Part of a small language model's weights: 10 layers, vocabulary 2238.
MLP neurons of a small language model. Each row is named by its layer, matrix (gate and up: input weights; down: output weights) and neuron, and shows model dimensions 176-271. Each number is 200 + 30 x the weight over its row's rms, rounded and kept within 0 to 999. A neuron's up and down rows have the sign that makes its largest values positive.
After each neuron's rows, "fires after" lists the tokens most often just before its 100 highest values on Wikipedia text that the model never trained on; "fires on" lists the tokens most often at its 100 highest values on Wikipedia text that the model never trained on.

L5.gate541,153,194,217,201,217,197,190,126,217,247,221,209,185,210,230,162,186,171,168,189,124,205,196,237,199,201,148,211,212,195,163,174,182,207,171,224,178,139,214,192,166,222,221,211,171,205,173,226,223,232,173,187,225,208,191,213,212,200,260,246,190,178,211,205,208,171,200,222,203,172,158,245,210,237,151,170,181,235,186,226,232,271,235,209,182,214,185,157,178,194,239,239,212,214,168,141
L5.up541,158,169,233,184,204,221,182,185,239,230,198,189,213,186,269,176,206,186,181,183,153,232,183,209,219,228,173,140,200,197,209,207,191,211,123,149,194,187,199,238,160,206,191,196,163,188,209,241,184,226,223,217,177,244,156,165,187,207,210,211,142,182,207,255,148,228,170,191,211,141,151,286,269,236,188,211,228,237,203,175,236,213,214,163,190,203,164,194,197,226,212,242,221,167,212,176
L5.down541,200,273,186,202,166,198,204,250,208,210,208,220,194,163,156,194,238,232,202,240,208,219,187,199,194,174,213,154,181,190,200,268,214,210,165,228,224,235,192,191,185,213,168,192,265,187,283,153,182,161,190,199,191,215,206,174,252,183,165,170,206,231,146,217,171,217,171,212,150,234,277,174,210,153,221,185,250,145,228,185,199,149,165,223,202,168,191,220,204,174,224,166,188,186,234,241
fires after: "0", "1", "9", "8", "6"
fires on: "7", "4", "8", "1", "3"

L2.gate824,220,161,194,216,213,170,206,195,181,172,162,181,203,222,208,250,210,215,234,182,263,161,240,181,166,249,237,191,217,217,228,195,111,158,228,131,200,235,177,164,213,208,227,216,165,235,146,200,223,167,169,203,240,178,154,177,209,209,237,190,229,238,154,253,159,148,228,194,215,167,173,230,175,178,229,220,146,128,240,196,218,232,208,150,242,163,232,187,128,160,229,214,237,173,233,231
L2.up824,214,242,195,200,215,190,203,185,209,249,216,202,228,234,203,244,219,181,217,183,216,193,217,194,184,180,206,204,207,208,151,236,156,170,186,188,211,184,240,198,152,193,205,161,181,163,176,183,183,145,200,245,196,239,193,245,243,179,242,206,224,231,180,156,222,204,247,205,183,222,245,205,171,247,171,201,189,184,181,250,251,189,132,211,169,216,205,193,147,217,226,204,231,144,226,229
L2.down824,200,188,213,165,248,171,185,205,199,198,175,211,211,177,206,206,203,259,175,188,249,201,222,174,222,210,231,123,191,184,226,212,149,183,204,177,223,181,211,183,195,200,244,223,189,235,179,242,218,208,245,209,189,188,161,244,153,226,204,181,222,255,221,218,180,194,220,128,169,177,192,194,218,198,194,265,226,177,236,212,232,207,209,168,202,222,194,217,154,219,255,185,198,198,133,199
fires after: " ", " ("
fires on: "1"

L7.gate653,177,193,152,164,189,256,215,194,201,200,184,130,168,238,182,225,178,258,217,219,163,187,291,226,181,193,185,212,166,182,167,224,173,227,167,221,202,220,216,168,189,190,185,156,169,241,172,204,205,218,189,179,220,198,209,177,260,213,143,182,144,233,147,235,219,252,164,208,237,165,264,203,192,161,130,186,167,186,256,239,229,204,205,219,237,229,189,183,96,231,187,258,218,235,209,216
L7.up653,235,182,149,189,228,197,191,171,240,170,141,190,232,219,310,217,250,182,195,191,170,230,183,172,205,252,186,176,242,230,226,219,201,172,248,193,190,182,220,224,149,188,197,196,207,202,193,210,226,226,237,199,178,196,172,250,186,198,207,232,178,198,194,148,197,164,188,236,181,170,198,158,215,189,213,229,186,174,195,187,191,240,187,229,201,188,125,155,205,194,219,152,181,247,201,190
L7.down653,243,144,218,189,198,265,217,181,162,179,183,217,221,216,221,212,225,191,233,207,196,184,156,155,211,198,203,235,202,194,176,156,212,177,191,208,204,163,173,209,242,212,261,171,264,123,172,158,246,193,194,198,213,226,236,165,175,203,183,188,238,201,192,209,148,152,227,215,163,214,201,222,184,195,212,218,201,192,175,188,168,210,207,193,164,246,186,225,269,168,174,259,209,180,163,201
fires after: " ", "ut", " man", " p"
fires on: "1", "ur", "2", "om", "u"

L2.gate1160,228,228,178,185,188,202,196,185,204,197,231,253,190,235,194,167,257,190,209,231,176,244,212,171,182,195,198,218,285,161,143,169,185,230,211,237,184,257,140,211,209,204,232,187,183,290,172,178,189,198,204,214,208,233,215,146,232,164,215,225,206,176,171,162,214,170,226,267,241,243,216,233,167,161,218,167,122,237,206,243,139,163,198,182,269,162,174,205,155,194,171,148,209,195,209,207
L2.up1160,180,144,221,219,232,262,132,260,232,211,167,217,231,161,263,247,207,182,217,202,173,183,197,246,197,226,176,185,226,187,234,216,203,187,213,238,167,217,167,269,181,198,246,194,152,230,262,254,249,265,219,187,162,244,205,202,173,203,219,220,163,165,189,193,138,192,169,164,192,180,191,207,187,254,191,193,146,235,253,184,191,230,194,225,242,175,195,164,232,155,211,201,201,213,142,168
L2.down1160,197,215,219,254,191,251,186,203,222,184,214,225,162,239,138,203,199,192,223,225,211,197,191,255,219,146,174,234,145,159,183,230,248,261,149,179,235,232,189,211,209,176,243,207,227,194,156,175,180,240,164,182,245,191,204,212,186,247,169,184,130,179,163,165,239,195,220,208,220,208,223,194,194,199,186,217,192,191,231,175,216,179,247,208,192,197,217,182,169,145,182,232,216,204,214,165
fires after: "2", " ", "1"
fires on: "0", "1", "9"

L7.gate1230,182,162,158,188,219,181,216,260,189,228,235,204,176,235,208,231,191,193,185,202,179,171,255,174,214,159,196,226,194,198,201,213,179,239,227,197,197,188,273,195,186,224,239,225,243,196,159,157,171,206,141,186,196,221,178,212,222,247,198,172,178,215,177,206,200,148,163,242,194,215,223,223,159,194,186,184,183,164,151,239,210,228,205,251,237,133,287,199,210,220,234,215,160,160,204,219
L7.up1230,189,184,164,221,224,176,147,188,173,206,157,219,217,258,194,216,218,204,187,201,173,242,225,147,214,151,136,192,190,165,213,253,158,252,170,204,219,189,237,247,171,245,185,240,221,195,194,223,224,209,190,196,201,209,226,196,267,231,210,161,158,221,193,167,218,178,265,216,204,216,226,236,177,232,185,270,203,218,174,207,172,211,233,184,191,235,210,212,196,195,211,203,228,156,210,268
L7.down1230,178,194,205,185,179,183,176,202,190,235,160,235,227,203,150,152,194,229,213,194,209,141,227,238,200,178,178,215,191,260,219,200,199,204,208,203,201,254,184,209,160,200,172,216,236,160,200,278,183,183,141,237,194,227,202,219,214,205,205,227,167,227,222,137,143,206,239,178,233,213,192,200,225,245,215,203,205,256,199,246,150,181,236,139,152,203,198,176,241,212,179,174,193,199,173,189
fires after: " in", " the", " de", " In", " (", "In"
fires on: "v", "ter", "in", "her", " south", "ad"

L2.gate916,147,223,187,219,168,210,188,192,189,228,231,214,177,205,220,175,224,194,202,201,186,160,212,192,205,208,200,203,226,170,205,140,268,214,222,241,159,189,217,227,202,239,216,144,187,204,196,220,200,180,173,225,210,227,204,246,223,212,146,198,189,194,208,211,194,206,216,230,182,235,140,145,212,190,197,199,172,226,193,175,201,158,246,182,89,159,196,241,206,218,218,236,187,231,200,201
L2.up916,174,173,199,265,200,171,268,247,242,272,203,199,216,220,172,237,279,198,156,177,224,175,262,179,201,225,198,247,261,192,197,172,193,212,240,153,169,171,201,168,226,222,192,179,195,159,187,193,177,220,183,160,206,228,236,166,202,184,197,128,175,189,217,195,173,156,192,258,204,233,211,136,249,157,173,195,173,215,170,147,202,185,192,175,207,222,189,223,211,237,157,191,148,199,186,260
L2.down916,148,181,187,180,197,266,166,236,182,222,218,211,226,180,215,237,163,189,211,193,191,200,184,198,262,226,209,197,161,191,202,184,204,226,229,243,199,199,247,221,103,175,212,218,194,224,232,223,251,261,129,224,160,211,184,245,228,179,175,244,220,185,225,167,203,225,196,214,161,226,213,181,256,209,190,201,235,180,257,247,227,162,209,225,201,209,178,211,206,164,241,149,199,216,192,152
fires after: "8", "4", " L", " bel", "5", "0"
fires on: "ong", "9", " known", "3", "″", "′"

L2.gate324,264,187,174,180,179,203,203,245,207,214,244,210,202,227,171,219,217,201,221,206,175,198,182,184,198,190,182,209,260,182,216,217,215,193,234,198,176,188,266,247,202,203,275,214,186,175,217,198,198,200,187,188,143,270,220,175,234,231,195,212,176,161,206,150,198,138,172,220,228,191,174,128,134,198,200,186,216,238,163,216,191,213,189,159,212,179,233,196,225,180,196,191,150,190,163,168
L2.up324,174,179,225,167,183,172,176,199,183,179,228,188,146,163,226,208,204,198,190,272,187,215,173,222,190,281,230,203,169,177,237,195,167,222,250,235,191,227,223,182,184,195,193,200,206,213,212,257,260,252,204,236,206,221,209,188,163,198,201,166,148,203,253,171,238,178,211,184,202,231,207,223,219,225,220,204,157,187,217,163,219,191,237,218,228,181,269,113,169,209,243,173,230,221,199,242
L2.down324,167,189,177,204,177,231,216,222,130,178,180,200,192,203,153,170,193,190,241,210,208,221,161,206,189,229,167,188,179,232,216,245,182,218,198,227,178,233,216,200,172,198,167,173,205,158,201,233,155,182,134,238,191,223,169,257,266,259,244,171,191,218,205,164,202,203,231,258,235,188,148,229,226,237,186,218,198,205,190,212,218,207,148,219,211,217,189,190,213,169,207,155,237,224,176,226
fires after: "0", "2", "1", "9"
fires on: "0", "9", "1", "on"

L2.gate872,173,162,184,237,217,216,210,219,212,235,165,202,203,233,163,226,183,267,222,221,228,184,226,196,185,225,162,151,195,161,222,200,153,209,242,179,211,239,169,171,168,177,192,196,199,185,161,207,189,214,201,178,188,248,201,187,279,166,139,202,262,179,164,227,197,160,195,214,163,203,191,208,125,215,251,169,202,154,225,264,271,249,157,172,231,196,170,186,160,216,223,171,265,207,238,174
L2.up872,224,211,164,236,254,215,193,189,224,193,215,215,185,172,171,220,216,202,187,197,241,189,226,147,180,189,237,186,193,224,232,206,148,194,233,216,216,209,163,212,207,245,179,179,251,173,181,193,244,202,199,204,217,231,231,219,185,212,212,196,225,268,207,222,201,192,229,232,184,247,193,165,175,243,196,186,202,165,211,218,231,181,108,146,189,212,245,211,188,205,222,142,178,168,218,194
L2.down872,211,215,217,202,216,189,201,248,234,216,162,220,210,150,189,246,166,232,208,182,160,194,224,204,158,209,175,104,209,161,196,205,174,189,221,157,225,203,205,187,184,167,242,214,205,219,206,209,164,237,260,180,181,207,196,236,187,187,205,152,221,202,177,222,133,195,240,209,136,162,190,189,204,182,212,240,166,201,221,211,231,250,245,215,213,218,157,214,166,223,189,141,211,217,188,224
fires after: " "
fires on: "1", "2"

L7.gate468,182,137,180,234,197,219,245,202,220,238,156,191,212,196,137,227,212,215,220,253,206,173,184,271,190,231,217,218,223,223,180,194,213,192,165,214,251,200,197,204,189,228,227,233,180,206,176,153,182,162,193,272,244,179,185,212,210,160,229,225,196,210,241,218,206,181,266,186,227,218,199,164,226,182,202,209,215,211,223,227,185,225,166,221,216,215,185,224,212,145,253,222,214,137,210,206
L7.up468,212,173,201,186,224,209,213,206,234,222,239,186,235,208,168,172,218,194,164,132,205,209,208,235,163,251,225,252,212,205,250,213,236,160,136,230,241,196,121,200,223,238,228,178,211,209,202,204,254,152,189,227,160,189,190,177,228,198,189,186,195,182,196,137,159,200,268,169,226,242,226,193,211,229,159,197,206,214,175,162,190,204,157,197,121,200,251,251,177,204,256,231,199,169,178,253
L7.down468,212,236,192,161,179,230,189,133,225,141,226,196,210,186,188,183,201,173,187,188,204,204,182,190,180,209,201,196,228,246,191,180,243,213,227,272,206,191,230,205,209,137,201,226,191,140,306,213,203,179,209,196,143,203,180,198,153,179,205,185,189,280,175,201,137,170,220,235,238,203,169,247,205,176,219,216,230,277,180,218,204,210,212,171,225,167,255,210,221,224,173,208,263,139,162,203
fires after: " is", " was", ")", ",", "a"
fires on: " a", " f", " is", " was", "),"

L7.gate528,193,151,181,193,179,175,243,210,175,213,210,169,230,228,209,181,206,179,201,196,234,177,185,180,171,196,163,256,231,156,241,184,231,229,175,188,242,178,232,146,187,218,208,181,232,222,215,198,165,182,174,193,209,190,194,163,244,164,192,208,217,171,189,218,233,132,191,251,237,282,161,178,147,193,187,187,194,195,177,266,201,195,206,175,188,150,182,248,206,224,229,203,279,160,163,163
L7.up528,160,207,219,253,147,244,139,220,263,214,226,205,185,204,178,208,212,184,163,176,213,202,215,207,154,238,162,228,203,136,194,217,163,187,168,229,178,179,178,238,209,147,223,232,268,213,245,185,175,213,186,152,203,146,198,235,196,182,170,243,147,201,193,196,253,206,216,197,242,170,134,225,207,214,178,192,177,198,190,219,203,208,231,191,197,188,193,203,161,200,195,198,156,194,183,201
L7.down528,175,165,265,206,130,204,223,179,205,163,241,195,189,113,197,170,219,212,221,169,165,176,192,216,207,217,247,202,201,207,172,167,203,194,207,200,239,225,205,145,168,200,211,206,228,222,132,244,180,213,144,223,202,135,260,227,210,153,226,210,168,237,237,185,244,178,220,143,197,163,200,233,181,194,193,148,255,234,218,243,169,189,260,137,199,207,167,211,230,154,181,225,188,190,209,204
fires after: "9", "0", "8"
fires on: "1", "7", "9", "6", "8"